Part of a small language model's weights.
Size: 12 layers, width 192, 6 heads of 32, vocabulary 8192, 6.89M parameters.
Architecture: RMSNorm before each block, learned positions, no biases in attention or MLP, untied embeddings.
Training: 240M tokens, 7319 steps.
MLP neurons of a small language model. Each row is named by its layer, matrix (gate and up: input weights) and neuron, and shows model dimensions 0-191. Each number is 128 + 32 x the weight over its row's rms, rounded and kept within 0 to 255. Numbers have three digits each. A neuron's up and down rows have the sign that makes its largest values positive.
After each neuron's rows, "fires on" lists the tokens most often at its 100 highest values on Wikipedia text that the model never trained on. A number after a token or word is its count.

L9.gate173:151153098141102176111095120102141194183152149184163089114104112119076156128176120132128165179182149207133135131067071120085132104086122063154064105161127140136123144125106064134084118147113101113089138149178146111129087117128079163138146163111148109120118129167153119120167148086145172114189128177174123132118102164120144086075099194131159150116113081064159105126164153154149120165120181089140154054160193131111125094185117135118132157130165141134153156141143139082146188118115156179106174137195035112092102127093160134148174120120129090131120118106114156126099160077116094154
L9.up173:056195142121047117189135118154131189202104101125125167103113144122083116111111118118186135113103133078130145063148123118077175069114056145148111130104144224079138091108075143168144113140121191083167111149134158123130146106158143133122118153146137153117066110113092130093131131103069121090155174107159112119114147162053096203125096104094118139108137162120098161101172133103095118094123059157096075122099132097121089139107095175053125101135095122148126165122129148142142111078169102114177145091136145090164079148173122144099158145138129092157132135110067112132103133112114173104
fires on: "," 52, "=" 30, "'" 9

L3.gate128:209146120102155041170099159114207065121133131103099102142133184140176135168096181075132141114138108167111132191111132099113115129169095141068098138116149119153148118127069115110144138150139168163070096111116102109108094095123138134119172129161140091101183098147126148138150116106153118153113181162109132149113126130103117093091208174122147101143064129129112100119111187152120155057103085133104105120141121161146110121154097128121108080213143100097133186126150155193109111119197130063151115127117157138109066135144107145129169138033134175106091133070145123078142151093125174114
L3.up128:119074090131169124164137176089119054090094147120073134119142137139161098125067137110163143089091107107108159118148127124143113156158144180134116132174130116117075084144101163072107142181149117130154107130124145140155086114119137135100150096144109142149162137155129047091152132117075228165084111117100105151119138175191114115163131145140136122146083123170139056140124118088136158108087124092133090150136145130124184062147131060136093151129145132152131142134137061144123190183228156068165152141130163137101185151110191088120153145125112158082139080076148123154214103135113109147
fires on: " Tel" 17, " Website" 10, " households" 9, " gener" 7, " Name" 7

L8.gate39:205125118152134099149152073121124113173099106143139122140141119149010118053113159133091103128130112131126144169165114093074153051126168139115116101151164137128154146101178107142113135208093136150206146103088119162122124133171068125109153151140113131133141094120131126109090106093114110091135114145155135181106115107073108152143092151157125066138112141043106137139105119179139129147102118116131178155126157086124068159106159143078145158195104040112168113155144166126093118084141161088158151114172147182086046154124083114138106168110141137104114152163154139081158155107068134125
L8.up39:124069141096157112126130133172121159115133167149120160124119171156115192190098160081193071136093067169156095157131105137125096157110126122065083078172084106124091155083165103053109091114098130173182120112125078102118101112175070065146122144136154106149144133146187104121123165091149136106055099061118168140142110121163141081135111097077104135124178127121102121148148089077123137137115137166145076091159168115136149158078140084114146125099137092125100200186130172130087161140167148155088125145149135115082178091162098148136100192135140132132111131163111125164192155108116187150
fires on: " |" 62, " of" 13, ";" 10, " •" 9

L4.gate20:120118128114143109176131089173061114099148105121101124095155094106130143087172076119138128143123161157100101106159174175122121155107153100111147131207078095135109123142172089144176140126109149125131167136171163120168135172104122152123222145103155108145101127124163081136044160130103170070185123168112073141068152098119175075126141103066078192132160147147123099139077101139164131184088113078111106103140144169155125116105088116122163158100100145094072098170057069137133112117113122134095059207104144107119090112137129135111117154117156086166139090128194140177113108080127121119
L4.up20:167111152124154168065112098125121109087088171139102176173137133098150075185182138126155136088180141139150098141103140142126071152166144062125175162129154162115149110073144127170132186155113140150132164172210175140178158070120144121117130132098080118093084127088152095168135127099127165188139123098140123086133155155124100166104117166141141185153100108189152086095116101098175066124105168092116078162106159140119119142088127162096107118113096137147049153100191092163123094161171106071120133137176144097109139132138114107150157084098104134080097079086080146105095088125199145119
fires on: " because" 15, " that" 14, " received" 8, " success" 7, " discuss" 5, "vis" 4

L4.gate171:135101168082149128094122084132170084102134157141158194117160111125153133123146097088149161158174139124205158135145081135129149104128152198185149162154172092131073090115155126105148095079162077148092117154141121114129043104159177127160147157078127151172103143134043107110139103093170073110115172108078110091136101105129107109064061118096129112139137130131148156129099179098139061097202092148154151107135121083191082108135096111163116136191110093094149135128114129126122071182141155121152079154165139099107162191133133126090104156137126129166103100152141078122069162146102146095
L4.up171:144128149135113119078094129110175098098186192185117084126144153102093139121115099073148108097130118106103174119096118124137152109127154166154085134145091137175099130176135103152139096141127107118158099116112102185086170151143130129107154081142157202118128139082130105150157098131080139146091175103113106114152133099162105171138063137083135096097164175152137162151096165103197043139159140148155136173167104075145093122145116113128098148092191114113178119109182115180057118149108186101101148111152108084082189194100173117076123114176097112185170089170120111162130155174086131080
fires on: " film" 24, " album" 11, " dep" 10, " book" 10, " song" 8, " Air" 5

L6.gate249:087124145182068109080139142173153126154157115172176099052164118132101184091117141092112123166080126073147129108129097129070112120125124107067143120113147137167123138081161119091132125092139139109102151121162121142143139144118173116124172134150064127171104187069026120070112148094136171102138101194152135078131143057102139103108071224148145104166143122099137159094100152121123101125136087121099171158191120197078142130139149091134086146109104149100165114132139080127162102113101116120160123075119130105121078117085129124164161141113081196102129085126123091162137151102168086167
L6.up249:119096089142133106090150148144098155108130112109125004179129097133140123091152145141095140135078112164171122197167143163123076148156102120117164181111111140087191122177084161113160071146081205124123106144120127107150111115133117133135093179142146160083139057138119126084159129171198099186071196133176201104176135102102110105136107126126159168133077108157176150154165121108089134081165129096129122150059128092113084114120180161126104169162131151114127120117139154153116130177163122134149160098182081108164113181127140138152156123172086162135114133102089144114177120170110103147
fires on: "=" 93, " en" 5

L3.gate235:119118123096146103131138113132122100109203094164082100143095104037064146141168104120093095161110111156106047146149122151084104146066159115151122177111089108116153089140140167085111102148107149058118094162123152101127104115071076130114144184135145124152112107158128145128115132133163091162115119171133092168068153197156145107185132145076088173115078144135155128106142137168117126109054174130075124167144168168158115150112117136148120084161108123096140050162155130126108148121165119075127137214150095086095132171149129093101081104074122159121091148141137125169143132167176113207
L3.up235:123134174114189090163136163164136088118105122079133133082095101152146142132115133162109130159149169175168179111171108139197167099131084128156176142135099112187079155137106098082125110187120130136117081122089144048062096110152141154105098101112165077092110112138099108167070136162150133126164140158085062110110135125125173150089142107127170130101129097104111137119153141132098154116218160110146132170157033122100164112168165129109129150098120131144161108138095129123143095085083132114142125058096154173105186120145130149153153129058146174176109099105121104157137211067140093078
fires on: " 18" 33, " on" 7, " 17" 7, " November" 6, " 15" 5, " 13" 5

L4.gate103:151125137115189180139112153126102137086106111119088065111107108109078135128148143164087085128124088174126101150133167173182139153103121157110142122059151090144108198109100161130142165148089107123099103145139149095190100149145130134130194118170166103180147137163108151160071110115125107129119186125107150122165126152094164124116129140176159163095066109132160166052112122136058144104126139150114141124104130126121073122117164116124100146199096130144092167183158218108160084180141158132094101174119081135127088174107128083146164109093170146164131056117120041091072180105149142142
L4.up103:103117159143101147136164151074195128165100106120131160088065111102096080152113185137156097146127183131066094133164173107122150215091148114086126133136186111071203111119125152132201087146140081104079116103143154193148127120122126092135114112097115144130107074087156122120164111161142115162085154108146120177148139148151180137078147118095108124158120115111157118153079098147141107133103149074162137138124140194119133129102133195079094119112100080148128154196099093148186097117204090171162101144130112121082148105157161150178117054121185068100117157154114145115107132158157167140
fires on: "\n" 33, "′" 17, "\n\n" 11, " (" 10, " career" 5

L8.gate115:142104154108126029143128148121075165119081138126059109177124094126065152124163133084141135167150085157169122162108103137077122161170098177124157102106117136122112127178171167130166128126133236121118149137097067116152103158161121178087171143170145121176088077144123099074070152080132203130090175183102175089117153106106093078182147165130101124138159107102089116196135164099133130143137112116091137165090166113141148104118167132172144155140126124128155130170133132156183134131134162132100112107093099131091114190096079165164119158058189153128147135155141131145110146156107117159
L8.up115:133153098104178136115109152113081126139187180137128105151117158144133154143154113104051102099117123103129136184141152123090121091149106126097098125102117163177175115149182118099101132153098129096095161112127097155127127121127073199182113158126141171185110145087157119131099106161075118079071166130078125115166110160065097107138128132098123171113102183215155111136097103087073112190130183106140045113077114140164154115178184146124142123124117184116184106089094110087166100106107133163175125099177133078123137184115102192149124143117117121193125128106132168136135132156176204111
fires on: "," 35, " June" 12, " July" 7, " September" 6

L4.gate185:111116089094070147133112167149096124141143126076131146070109169114103090143123060109126127141143118120119107072194045111108181128100171156201169122150137127133098083137109128132129062183133054128111103099152078121061104172147150140126128132176102145131080150162106072120149141162153157092144078166098105127141131152135140132087104137136076097107121166114189156083123136201156105190116125114082087134115179139095077148090123182102178100122122111150051119127100138133120140095168137123136072150122133183114117105114160110128090103110196085157162129147168145137138107201138186168
L4.up185:144129137141136130058145140079125160135108140119090152101137133094102111135070107132110128162141081143192125072091078145087165133101060158159176152097162110163150116198141102102158102148119150100128080117117137171136091102173159199096193129117094151102106106116099101192109103162127064074123119135090159116174103154132127154114151138094113126154084139066157102112130136161157083134080153141131160175157140083112137122173083236144112096119100128095139104157078080127132097060096098161085112111098131147057128133138142202158132112064149117103119184125133149161118108130182115083
fires on: "\"" 21, " 18" 16, " 17" 7, " 184" 5, "one" 5

L8.gate190:130179171140139136110199148104086103088104096105149100145118122154105149074088144115116098122167133130086139165154110069175150174112193200145161140117163113169114144099116084184139168130123122151156187138088098097114152138097175170149136049126160173114101091185138088148141101086145156196171183148133059124107130141138105133093150135136145164169132099116173172179158118063105115207077143083121101168120143066131146139121129150109107156137152157110151109139102137110151159097175115148133164132181179073104129142131140101077108070160161093114118088108117074155123078142137166080
L8.up190:163165145132122136153172176084122098144095213079146150094168118119145108147139148129112132135142198111124146163132172164044158165073166121057118131108144089136136126170073137074113136107228138128115128098091080125152110117084158183144102123134119120085171175138180132160180107135200077118090107127100192071181085176113168136072174161122137162149143113145153175134175150137138119118096083131105143092216155107072125096118178168143131091113113164154090129149143105108155133121114105147176097114150121121143136117120133128124120074096130121088100149091122142105110129084129071086
fires on: ")" 74, "-" 8, "," 6

L6.gate245:095110170139072098122086153125121101115136078140140114070185139145111119113129073130141074116057091174094118140147093127098104122152140158110126090074185122110109159136113148133131135093135134143099054067130122155130125071162196079162190124103117092088147184184167156148112113120192097141122138151133131105157109113160131101157066090128136151087189163147104143126139162053096105115083089200104119109145113098138124075166095047122163146146117099103160129127148093188112093095120114120050159127189109164130111069179133086137128170130101086144138178193136127128146127134144139134
L6.up245:145122151187104107165122106112102074161101077180155133075117119159088105180128117094163088116121136155148185126090092139119145101185105153150125120173147178106146167088103134097121174050103110050106085108144080143140140067159123164118110134084135144099110070153119128107142085150094180157122190100118145138131181126122131108063099146092061082120107136090111105146159133062124113109124091174117134188147126150160177109144130101113120150116118114098126137119148109117136132120058131065092041095128171088194136077132118201149131123151135116114139058183142181129103175126111126149
fires on: " dr" 12, " with" 11, "-" 11, " rec" 10, "rec" 6

L4.gate68:170069114155149063135154112187127128129123175164134128100127093145129108094155138142086098095106144186112078103123136079064157133084146109183176133118183122141132092186124147158057143128164145120084092179129105115133121094137162175104156105182133135136143183159193143097083124149143171110160119120149096123047107149125101131115115097137091153094163146128139126098148192111186144218110091149096128120100124131105125090136146107123135075140102154124114116109062165082149135081117146115160150115159134123097063181128084163129163214131163097143139136109147116093097057143046136087
L4.up68:112095130107145105119111158136117146089164182119106072100081148145141098114090193156167095114083122131103125085161127091116138165142166165116131140092138103112118129113135153185115126120148114102081101118143142140181161145145110148119105070106170169080157120148153049148146103158080155099155208130110150083096137141181122136125093192109064112095104168110142143138136051117194214102111099130146167100206165089112204138143089074167095131145133160069146129134174133132110128168130155101127119112112134097133167134163078178156112185156095091097150118096092114112114135163140139220
fires on: ";" 27, ")" 22, " cricket" 12, "," 8, " goal" 6

L9.gate139:167072098149119172130128074117147141133094114127181082132089101117122129138124076096076115191091139124023148134152089093132093092131145175112099150126125031108172168109138123097141129142117111081107105183169087136181097096162115081136110149117090115153188147109159118143095128163121146126108120121132069056112140085132180154104131145153168148113160068121151119126129118183148170135162113134081166113153138110103137146156064159066061102129118111142192103150122138133182156109163120096091137119119088119093147164151131139179118171154206101178123157091140095114094127135083070171
L9.up139:115094133095174196127120174120117084148077164049133133155150163091168156198181132070087146114148104109052098110159120097104131116156125091101110204104184117107150118096124132130138143117134152118105119136145092139182160138099100100109100150101113112130151069164155147134119121161094074146146086075113129196164139113127162112174159124092148217153171125145126121188113140124117180141101080093108089106081162107100177098121129140117078105177101147133138149148113124155186109144132240155097086136133154120120171138179139077141156146165131097145106093088115136123148126112086180074
fires on: ":" 22, "." 20, " 1" 5, " 0" 4

L3.gate176:127071146097138074121171196130124136099151125141071080180179103076089121121142123181071090157144126138177133151156141107105090089110088108136105112120119124132074119147090196113152154127093132136179087152123140098142150065153134127143157177174137114170119103165119138134090106122136156110079156114113126143164139100095104115158163148149102157195076133099125166125195080153081165167123109198118153212128139101150182151106115151109125087114072128111125136161157177123193103151155119142102083184127082108179164145122090109137202119064156112135109173060088123110111133164165151108
L3.up176:200129118158137133157135206126098139116169098120155126099121125114132108053211171138145189160140198120161156096134182126182147087141125169121115131152159176047102100073120151122147149110166052113073121078087134112163135147077111071127149091093180126166102179153081095129062169141129151124070098116092108144144107143109157125081139123133142194154113098134147151141113135134139127102177153169135097122154136145152134155141130108112113117153138200130130181119133153121141055154122123118067159183106159139141171153144126095160073143114095123160128137141100099125034134110168148168
fires on: " =" 40, "\n" 21, ";" 12, " cricket" 5

L4.gate80:158062131180137161102160135094149123122138069085108093166148149178180131114153124162071131132105090130107139173124195130150155113190134097112090105130136120177169132089111150118118122094146129148130109130108185117058160122090082128113130138113064103179164161134164123165107168098178113164130101094108171132155126156108090108191125151166223128165138100123186146120119126144085144115131154132069133147146117196157122171126136104122144127184151105158200173167213170124155092140185125129103140127075092133126081191082146081126109059139122134097160142136109151099069106139168131103
L4.up80:141093085100147125103117148114138165147121132086111164119116141135155136133136098144182107136114142118070122135085138142162109135090136185132115125133142124076121145138132143141103178092134104165191112081139089124113147123144022149124123138109126135122169117189116135178073108134208140197121132088104106123141131115096101191133168061133194180085144115155127141135197139145084128145135086129111138155096127156199108146127102118146150173121141123202068125139176055103127068105136062105093099091109132110150071039141062097148164107130163096070166169105132136142103085099125178115
fires on: ":" 24, " club" 9, " mi" 9, " Premier" 7, " He" 6, "C" 5

L3.gate45:139117155149135119130183111090178111102145093120139096193094106122129114125158082182131159194093065159151129108155111111110108103135173092176159152083192146108077131143083183181169125155117107147122123079128106080129151121083134129170104148147173196082105161120102099127103106123138075117062123131090212066128074152103164132161140090095139121111157172086112119162135193108087099124139075138151131120131143129114101109129132069178147135154135124119133085109149126131149080133073129057114167156127061189079100085125105120089147115103075120129110192101117114158052158118156153117
L3.up45:080128120105157107124127161124153127113200130179119079148083149134119128108118189151158116143112042141117086148128159103178159156118121093136196122120134126089100114204129167090119159125120124160159128115110107113147193087180139155201139153124123149137089113132163156133092085144131096154087193105157094126080124126110093125204137046174120133171144200113131117143118097173173111105071114118147069154090101141155082143145115130207155091116100131142164034089115126108152172088183116137124150156157091121115147158121151120099166119116172222146134119137105076139157104141127116118
fires on: " career" 14, " a" 13, " =" 9, " played" 9, "\n\n" 6, " ce" 5

L6.gate240:157082152098080117169087091108188109144114092128143065190122138106143096104101110090225143144138119116161106120127144095107142122069216116169109123146154164178110123121103087107132087133121156137136125145139144107111151104143140114123088133145139143090131170065130160158140144125094093074126119141116093077092159120111111146121152132169075110055090116113177129146123175132191040128058107172101113119121158124133126177077141137119204090135129173118173167036145096092111110116134123149156128136217090145094115141101150090063132120146116147098146127113098076145136091138180125083
L6.up240:113134139111154156155117143071147097114112087100139144164158162136121110131141143136122121141145125075162115111112183103106075114105178125128143207061203103118121168105109158158055166130218146127114141124121156178135181114125140166104060120089043172114143138122098149159169126138097129134118149051151176114110137117107088117087110187115126137157091097132148107166137102115101091125145117111144098119067108133102131129082183136115074090154134175086082111134100170107093090117064164139162148135177127138127149118203180063097181039166117169129122139105120128103151159133171101108
fires on: " is" 56, "," 18, " was" 12

L3.gate219:109101148147135122117086107125143116115107143118104087103068139120158133142106114109105193138249112097097111122137153149134091138159081147118134150126141119107064095084085173170096077077215178118100169092148134050114066118185205125184149111107139127096133108131176082149114135160146182152119155132122099160109087147094099130150111095113087145081140095152141120146135139101067150108144086109081130156135145102195152133116118119077096133049098130110111127120132110110118156128155190083122073165110090097104112138168124129141079117137129160093189181121172169120090092162108138087
L3.up219:113138141167156093113124177163183063100137140114086112059111159168172166141171168095119212065154087066131156125118157124159100137114108130147173160148160130119096128104080169107152126093235166168134112137165118057129144075136212138174113091123084108149147129151182135143102051152093181100129155101155103159132123184162121066144112134106115085089102137154075136101106161102117097109175131135112161145110089132200119098134163118112126151103172123116116142162082145129127137168155106132086090136145111094157153145129136124134107115159170163142192173133185185133121126141155135133
fires on: "reat" 12, "ear" 11, "min" 11, "enn" 11, "back" 8

L6.gate96:141100159155101100145101118100128078088152108083130082145063137096069069123108048143130141090137096141091115085128115142141114134111142125134156157123120151160060129182138134116110091150123140093123111129166122147148154138138116172061167145178131116176128075115132173086102121069141166080097147175129094112156163173159152128106120130111080131130111178146157089108113169156105105152115139107122138134154172142162090123121074105106190082102117207181145147164137150105121168124109124156126202174234157171103158217109174120102113153139104111134140084114132111155149128040177094106
L6.up96:108147112129091142153099084161107103136152128171128135216123132133159123097119094099156077122120091139185086082110144122125145063137174195162172124105198107095083055178101129163123139170121118081136124120123090147143140109133108129150139146150118103073097134066146155101129139110159144117088086170114167139032191125116131093071140131123132107092159153106084111108147075129184214121062133121153095146110107134128139111111132097072089086074129102162161155111123146100076204124180137115146188147176126069151152107156145102101145154137157145074156102182125148105114168125137126098
fires on: "t" 18, " is" 14, "em" 9, "at" 5, " was" 4, " (" 4

L6.gate89:070131118133114110129135042108142105143102120101102138178097149138135129151125096137069119130077151141122164131153212087053107119062236101154089105094150184156181147123118178099128101182120113116087134095155125144133120103086118161106108184165161073066124093160130139123141103114161127136173140161137087124062168157113151087114157142125158166147157079094111163121151167131139148138040151113174063150116173174127126102155082120082157107079111104090121169087141184113125173097125130138112102130105105131070142083136117161135167116145125113169143097096118125148126133179116176176
L6.up89:089075118093169084159162068181191142121124159141125095126138113132117158062152114150104063138201193143112166158189177107106103104132113131102133157184068121023147137143108132129154171138158143094069090122102115122073113166150153154144103067138167088142122199133149140150133109105043121106106106085172087138106115151103135128126114115160160130106105181025130134131121130117153155132117118124167112151187141088151100176093129147102144140112098118085178134170110119114086162205106114181146130147146098099104138177116137147156131137125155118180140120138166132124084149145137106087
fires on: "," 85, ")" 13

L3.gate91:126113150141088130150155133152160107118123127158181129140152107159154114096087161107135059160105134186094116095117142094162100123088144100103128166138136120117146132117140116161170154166139150134092105194142083178149094141160104194146150144150125110133131166162179130220180143091135126187126108161082132150075120184158135149055116055137202164163095116090172165151114124153062191105127174136080119131150142130087112146065195157160186153123137133114154193161108175098207095172139164097153110160148110147134092105168125130136127147104144109123082125151118082094102085086084134151
L3.up91:183149160153126109141123109143139105095135132209139102162156112083124164117061096093138060176171117107162122139092051113154148080140105154155145208182080058171096114115137116140138106097118171141129110121140104102088102108166133093092096111162042117113140085112144145148154106100137124120129137189099069136132091151140117160124130091123150145099131119137128122124068074119106152102160103104123075145055136092117157126112102198147130114158077142097082098149116144154135057119096164122104091075118100106082135079147140051114090155134111113180161042093101172117078112123141136127
fires on: " 0" 39, " 1" 34, " rel" 7, " opp" 4

L6.gate87:123059160110177117077156169118148105097158116074154165107128145184100094101159120179130119134155125110124149073174176050096108146113108142112127108115163140135167095091148198133098194092146102186127149164152159074197138128096081160152174131130113088191097117117177109115158125117139160109064142119088162088102130147135161152096155145098108140148099124130120183099077142101089139155120092106114136114125133130171148163114122093133130080181119157085161174157196197077127120208124155110089177158121120173075130122167161073158147143109145094134121115145107130089117166199158117115
L6.up87:167127148122084146152120132066136137076119079114177150112114138137134110121083132138146149130123163130146145108170118053106113135138158119111125166087150198097082115132113182127130173106182090154140082191116163093140074188110105112138203125139162147183112083108157170154123140074181207078111154090122138095084164166079116118119111128137125155083158197155123144164129132152081077115079122085127103152163107116080104139113069129114134063152129159097100118080097180091101124123141083130156101109145115084107126120159175089143093103122163060106080108114182147082136062113170147148
fires on: "\n" 62, "-" 19, "\n\n" 15

L9.gate250:119159108149126143107143114154059167124118160045167109113162132116141138161090147161094084110077173108084085080155167055124182158077165183160126116113145186136229156119138107191104137108143116101151114171118168184094099107143136126144179096167174144131131134135133112132139112143104144116118120116183122175109102102106127148131178083091115154081091147108119136084130187163157090192106056080118105153136165147084147099114075138082093116154128163124067185101127124069173096087135153139115111121124141098109116162114140123139112193122112063128148147110122159066098118120093109088
L9.up250:177101141150138110134111151145126125100128160093223140136194126147155116112087178161099165124114106103203100090135094141123155157172079102131093081118162135094130086096184102090037084130165097130148129113121124122086128071136165112156148163157079106125124088167154076111137095124132118154133164143157102110138103164114133124116123101102128125134050108139156084177102156131123108189177101101100117135151122128132112088140079108069102109116139125104144170200070097053149090153167104161164137137109171129131177153169094113123094131152090144136165091151126152096120115123008069136
fires on: " un" 26, " \"" 19, "\"" 13, " used" 12, " “" 5, "—" 5

L3.gate109:101089193149156115109057117148113174139141127105147162130060159085068114076115044122101132132144127144182147083143116083114151093143169179151143216142090134144075114117123066139108116113150162108200110099120106156123058158119122109114136149095115121087104127145129054093180176100092166124168142141145114178060138081181099115124117155127132123083126150146192102165097124120212128156085104147053138148100109133132104100098096113150170133070132126091082122126082120064120113088105181095115128092131166132125106105132153135131110155126184147128099120146141142157076129168132128088
L3.up109:080115159112084167075167125128122143111123102151098145150113167093116117049107085169140126172081131134137182109211120103184173161118136158086106124103093107104055108154124063144153104087125115099106105073052088143081089161056118132091145185111128154097126112155168122120154168144018094111120132140111114127114091106120157151119149103153111109119121130131150099113097087147182147117114155161131151176064132117172111083133059116116193147112145109106107069134121138114127086112104180171154142136142133166143119187127176128139062137117100154151130130112142115160098202112172149085
fires on: " film" 22, " world" 13, " book" 6, " series" 5, " state" 5

L8.gate85:158066129125116194147090099170146155104090110144109175148190155158120149141114111080082123138141042115151118166125168170123163105147108085146104116137116136200141163084116147151122105174118110185063174148128133155191127088128122134119126179185122125164069146151142108105149126146055160067175140168154105169083116111084099060131130136072084126129125181108114163115139108152117133130154128141116050129050153117085165143101126105144135108109086169112120085179177160155156132132175132120082113143098144142129111144114100166115185169128093107092206126099112141096101106178096170158
L8.up85:200056093118092146139131074140151138086155113136096139136098141073134101119135146165117139120081140157089111086175151167125100164197160234158165106160149119079107063155105105175120129106121132109129080119145094183177126098068149130152077205137057169091166116206117128065118168143101110064108155144168115088110116164135073131137102117101086154174118155162148125163166107099123164157080075150147091107124140132137117087128119114132120095136139114151088131131138125126123117162115131179123087062139133109112095194100128102090176136129142097100164148092077148105110143121162092136
fires on: "," 50

L3.gate40:135091143155151113144093097145117097102142104140109152119136120172107130102114119159138115211069129117157175113197146119171097122130133108140174104096190168126107103118057121126148195135107132128140106156160164125145172123167142178152249119173096146154133126167137070116085153057128160081074116114144160102100103156144114129097104146037133137099083112101102132112132113164134128132143139110120118072116085138104147106079168098155115098100080150110130128137131148145150129139147141115186127164135085143154040119086104114058117177064175129136123125033132152197134136126106126183
L3.up40:097125145163122138137162172080083146137141075134117128118137138124091131138095125080116154116153095118195126132144214152145155183076048096127136144124137112067114151128124154135128134103122179133101111185141119187204117127143181171173162121080151157206068083102099162164111094118143145116098148158130168123110118162088182122104082120068112157212129128127120121127097139100046134065174150114133103178142120152095138075150128158128075073174089170128114164112137125134178100168088120161127159169171154124127133112120133129136065106149156105113098090153142130106065139142088116189
fires on: " =" 51, "\n\n" 34, "=" 12

L6.gate190:159163094129114142151129094088051151131162094107108037143123102157144106110154152167083140088123140162116105129078121112107141137145183190059139146069151108129136150104128059166117151155159107143173169102089178165092089113066167059146154084150139052092144175143144127184140188138196160120137096104124096104082157177132124180100106176158136137077094149111067159075098147137156087096191175134111189171108156129125108139129099080160118125141144113088160110101128152111142109144131172126104185078104156137087108112129144171113142139135093117094141098103082157122107126122105134109
L6.up190:091104116197160124133099096124103145142137112117155079096153108171120088166154145056146130098154143137131154117070130092152144160143106130132118129150139140152170125084107119180160152120132147109072071168163103176089103172152165112225183106193159086109121040152180079106131155125110156119109083148099142183133149129130116148103108180101092099082110059102102108124114156152130150146161103153115147097121065111127160078078070084064104145155174121071171147125099123177100126126136162081107135146120099164132093056127113094142150133176111076114167112156143172119125141112077090157
fires on: "-" 48, " un" 9, "omp" 4

L8.gate124:139066134190113163132130060129103111166148121106093171107121115136102144135120137145122111145198178135104142120074127156146146109143123156116090128177149127094106113173086144128129097070123099103094173163086081122148148132127183112216155098157094121155086128111145168196131123106188142112159083112098150091192118135102083109114121067111112160139126158124141168125061153173109107130145173137048168130154097115135067120106100136107143127111109102170122107152186117090122206130080150153111149137162076084105138112117195139143160124106109095122176104076213151145107104088066158072
L8.up124:122097145132098169145107120187146165137116109121089115140098098109058184211134132173107166122163145142179150168056171156140075152151122142107102149116093182086120152134183130173126075097123202110117185108167128125154143091090113124149099144146125088131126129123170116128112126129110131111169138106083153129177201097165085111122128190125044222104141161179084087170066096073147133126162069147120155116081122162127138139142118145108100092173114152156134121178112167107102198135122128110124119143166113140121105093141149139064174130092114116111172137069130184177140133124116111128
fires on: " to" 49, "'" 9, " also" 6, "ly" 5, " under" 5

L6.gate204:150110096081171139073086163154146128076025161086118140131104111114160175120095166114110050137157103110093086145165188077087100154126145112135152108100134128123144105152102199127088125166139189129128141129157140100169147105114167126193116149129112132074135093141108065166130099109075107158182124147146159097127050125134098120189104164079089172182144083151170135164165144132168114132114222098162097164171155129153135141148128102128167149103060108140123098064061135104125142166131151123136093110166131103116081149112092140105141174144112123157126116083129138158155107107094134170
L6.up204:105133086064118125142123124088188103070111149110162094100097102111187128149073106124145138098179127121173058153138127129107120143112090154075133130101173135149156181202109156153119158138173141151148127180145144104115128096066108180105113180113141117152173092141120152112079152144154154101174088160145058116112158146147136172128142117133142129143112177162130090075134125126115109166106097130101079145123135135142102170146156134149215111118053182129151104133174147103149088138119227135096154113169128111105169151070078142227126172099090085152117108097156089099098095099102121160
fires on: " |" 22, "|" 15, " as" 8, "\"" 6, " in" 6, " to" 5

L8.gate26:152200095107117126137183118130152124138166064097159102129122076133122134126102108085110110089141140141111109142120160159058127097182104101141098078070162159124198104123140116158190123136074087105145174166156177066157114095174132194154158130149130156132113121125131132133162087131136179153132196128172124081151149180147179114119085160126120113127086134164142155068171124164136133180063100130134145073125173151127099102114164121163111145142085116118137127072161179159160083071137075103060101106178139118170116130105095136132155161152066093090155148102140092113204108098107096101
L8.up26:117166111188146079117142103171190146119106147082152127121106113134118131099150160125163153117179155109167152118137160148136137143132117163038093152151139151089162083132102188116118149106158143146137146142079218105099136062131146173143104155113155072171147120158166123125125165107100090157110164200173128163122082146123192158125088162166107184159127115164121115151106175129126166124186080158130141122088069164161097129154190140167128115123045122166161110120173157139162161148142115222093093124111104106108163131118066142076149129175090136164165151158151143068147126079132147139
fires on: " in" 19, ":" 11, " at" 10, " to" 7, " located" 6

L9.gate69:094111140163063092118148170111130137062151137093125127122111127132149164168174148119120165092200082103126130093127126163137123165165131165095084157161137082151156164138044144119064120103179136165106064157102139124182129083149124110141117133113086097132129053164150079153121097114093114130108119170126119086112111094158118070106132199153123179112116146146175119123110159063148134183143137107159117113081111052146151109083185053158087152114152127153144103039085111079142108094122153142099152115133105139098092159132197073164145123120161145109153112146126079163155125096133181161
L9.up69:121112121143128108098086123075108052129129132112133135178207116088050130068073084141171112114114089104083145139095142150124041143151126180129194056150125131061121133103120179194132104108122119171116121097137102153125151089105090201114157112140167132126151129142100195122059125152107149146070164131086109145151090128089069146158141167156146096120162178132086132156104166096125108144127106133168106119158082130168111089182112140089144103139141104121202113092094177101121132153043087102071126148143133138109144100099123141088101154119140156168133143136142113123179154143170151162
fires on: "–" 64, "," 7, " out" 5